config = dict(
    num_hidden_layers=12,
    hidden_size=192,
    num_attention_heads=3,
    num_key_value_heads=3,
    head_dim=64,
    intermediate_size=768,
    vocab_size=8192,
    hidden_act='relu',
    norm='layernorm',
    norm_place='pre',
    norm_eps=1e-06,
    positions='rope',
    rope_theta=10000.0,
    rope_fraction=0.25,
    qk_norm=False,
    attn_scale=0.125,
    bias='all',
    tie_word_embeddings=True,
    parallel_block=True,
    init='normal',
    init_std_qkv=0.0253,
    init_std_o=0.0,
    init_std_up=0.0253,
    init_std_down=0.0,
    optimizer='adamw',
    learning_rate=0.00109,
    beta1=0.95,
    beta2=0.99,
    weight_decay=0.09,
    lr_head=0.00594,
    max_grad_norm=0.5,
    warmup_steps=509,
    schedule='cos',
    final_lr_fraction=0.1,
    batch_tokens=8192,
    max_seq_len=128,
    doc_mask=True,
    train_tokens=104000000,
    max_steps=12696,
    dataset='wikipedia_en',
)
MLP neurons of a small language model. Each row is named by its layer, matrix (up: input weights) and neuron, and shows model dimensions 0-95. Each number is 128 + 24 x the weight over its row's rms, rounded and kept within 0 to 255.
After each neuron's rows, "fires on" lists the tokens most often at its 100 highest values on Wikipedia text that the model never trained on.

L3.up751 [132  93  62 147 162  86 140 150 121 122 115 154 149 142 141 124 118 109 157 181 105 153 138 119 144 157 119 119 123 137 137  83 155 163  91 123 131 109 147 173 130 116 120 111 146 124 148 167 147 107 112 121  96 109 136 112 157 161 117 107 130 160 179 124 138 129 107 178 128 106  83 159 113 155 132 119 133 121  92 150  77 119 114 145 137 119 105 163 155 136 126 155 112  88 114 162]
fires on: " ", "to", "("

L4.up306 [127 137 115 186 114 108 141 137 116 127 119 125 137 141 121 121 160 145 122 158 147 146 102 134 131 130 110 110 151 116 139 124  78 142 102 172 135 128  78 146  79 124 124 116 158 120 126 126 114  89 126 140 107 121 142 126 123 158 104 136 141 202 127 152 121 150  95  86 151  98  68 146 117 140 155 117 108  75  96 121 155 100  86 145 170 103  76 159 151 139  75 119  91 109 133 143]
fires on: " of", " at", ":", " division", " near", ")"

L4.up359 [106 161 131 112 103 141  58  69 122 126 144 123 154 201 153 103  89 122 118 114 129  73 143 153 141 180 128 107 130 116 116  86 121 115 174 137 106 166 169 116 162  76 125 132 135 138 154 116  94 111 139 107 127 112 138 143 147 202  95 156 137 136 123  58 126 112 133 131 115 164 136 131 135 127 123 113 135 114 122 148 158  87 183 132 121  94 107 137 118 113 131 125 133 114 140 105]
fires on: "s", " W", "ing", " working", "W"

L9.up210 [145 101  95 131 119  74 146 150 128 137 139 154 127 127 133  93 100  86 109 114 137 134 122 114 159 165 125 128 107 153 125  90 166 117 114 107 105 132 140 164 113 160 121 120 111 136 163 142 163 144 123 111  82 151 122 138 159 140 133  97 122 153 128 109 144 100 135 122 125 100 143 130 109 146 105 153 112 123 106 117 120  96 146 141 126  89 116 135 121 127 129 152 157 120 169 143]
fires on: " ", " (", " |"

L9.up743 [154 114  72 141 137 102 135 135 151 107 142 162 115 185 131 121 148 117 162 148 163  68 109  92 140 129 132 142 109 143 124 128 154  93  98 144 125 123 119 136 115 129 109  76 120 143 132 158 139 148  94 143  97 130  98 155 137 123 122 121 120 149 133 106 131  92 136  94 118 102 123  89 119 159 139 151 118 122 127 119 107  72 158 124 167 120 116 141 119 125  89 144 154 141 144 162]
fires on: " ", "0"

L4.up206 [167 118 101 124 129 151  91 142 115  79 141 142 155 174 132 135 125 169 132 125 102 127  95 128 118  90 147  90 141 136  89 107 149  97 109 116 136 150  88  86 125 121 109 150 157  83  67  90 117 108 110 173 140 150 135 155 125 115 109 156 141 156 140 128 120 165 116 111 159 124 106 114 151 121 191 135 106 118 121  88 128 159 107 126 152 117 102 155 145 172  70 123 135 120 119 132]
fires on: " Lo", " Total", " Length", " •", " population", " votes"

L4.up528 [160 153 139 152 150 113 110 101 136 124 117 120 119 143 137  99 142  82 128 135 152 137  98 145 136  96 135 124 159 153 132 130 101 159 110 131 109 127 163 174 159 100 138 114 118 114 115 133 123 140 129 139 134  85 131 154 175 144 129 125 159 137 146 155  98  90 114 145 127 126 121  93 136 100  83 168 130 115  81 120 152  92 155 131 118 133 132 134 127  82 103  95 113 151 135 143]
fires on: "ed", "t", "ing", "es"

L4.up516 [170 118  86 170 117 138 126 109 104  55 150 143  79 134  96 110  89 130 162 101 139 155  89 132 155 124 104 127 140 178 138 140 126 116 146 144  86 148 141 200 177 152  99 146 142 100 192 141 136  82  92 146 112  89 124 143 122 137 127 173 105 132 150 137 129 122 168 138 147 146 136 124 155 144 134 129 134 136 123 113 121  87 148 125 124 148 138 119 129 161 106 126 109 152 109 124]
fires on: " would", " did", " may", " could", "2", " can"

L9.up245 [153 102  46 132 143 119 137 120 154  63 150 128 123 198 118 144 134 156 188 139 101 127 140  83 124 111 142 125 113 137 115 120 115 140 127 132 139 132 121 149 144 129 110 122 108 134 107 144 130 103 146 136 117  97 130 116  81 104 125 142 141 136 147 135 146 138 134  99 128 116  87 154 157  86 169 165  89 101 152 123 139 150 140 177 107 115  75 137 159 151  95 155 143 108 145 166]
fires on: " •", "-", " The", " Total", "0", " the"

L4.up391 [154 118 100 120 122 106 109 104  90  75 140 147 113 144 115 123  98 134 181 151 151 173 115 140 128 113 156 104 137 150 147 170 142  77 131 132  93 156  73 140 174 138  92  85  89 111 147 147 164  62 107 152  96 116 129 137 124 132 131 169 135 126 133 123  95  82 120 130 124 145 116 150 121 133 137 118 122 159 127 125 149 169 111 137 106 134 135 123 116 171 137 131 117 153 156 154]
fires on: " can", " will", " could", " would", " may", " help"

L7.up178 [146 161 109 132 116 132 113  88 108  98 103 123 152 160 134 121 110 192 168 152 132 131 131 180 151 141 138 117 150 151 153 104 154 148 116  99 133 130 108 140 123 122 121 140 148 121 147 146 106 123 136  99 124  89 119  83 126 168  85 160 123 128 141 114 123 111 129 105 127  99 158 126 173 123 132 130 104 116 118 105 145  99 149 124 121 124 143 130 125 116 138 145 112 106 142 108]
fires on: "s", "es", "ed", "ing", "d"

L4.up181 [102 120 120 118 123  82 126 142  80 131 125 147 131 151 114 103 174 118 106 146 150 127 135 145 167 141 100 107 132 119 121 135  90 119  93 173 168 139 130 171 111 114 113 112 142 129 115 144 126  87 106 126  82 109 133 151  94 108  88 123 150 136 150 141 118 129 157 114 119 139 141 100 119 123 137  86  94 109 114 167 155 126 103 169 187 116  53 141 147 138 129 113 166 110 137 132]
fires on: ":", ")", " General"

L3.up527 [131 158 129 151 154 128  79 101 144 145 175 141 102 123 117 100 120  95 136 144 134 110 126 130 130 114 112 113 138 118 132 129 150 120 124 128 125 116 121 199 139 104 132 125 127 101 148 126 141 151 106 136 142 120 145 146 136 151 120  99 160 119 107 151 110 131 139 149 160 134 128 129 134 167 125 187 132  88 124 122 155  88 144 121 120 120  91 129 106 120 140 145  97 152 133 122]
fires on: " after", "ing", " After", "After", "ed", "sh"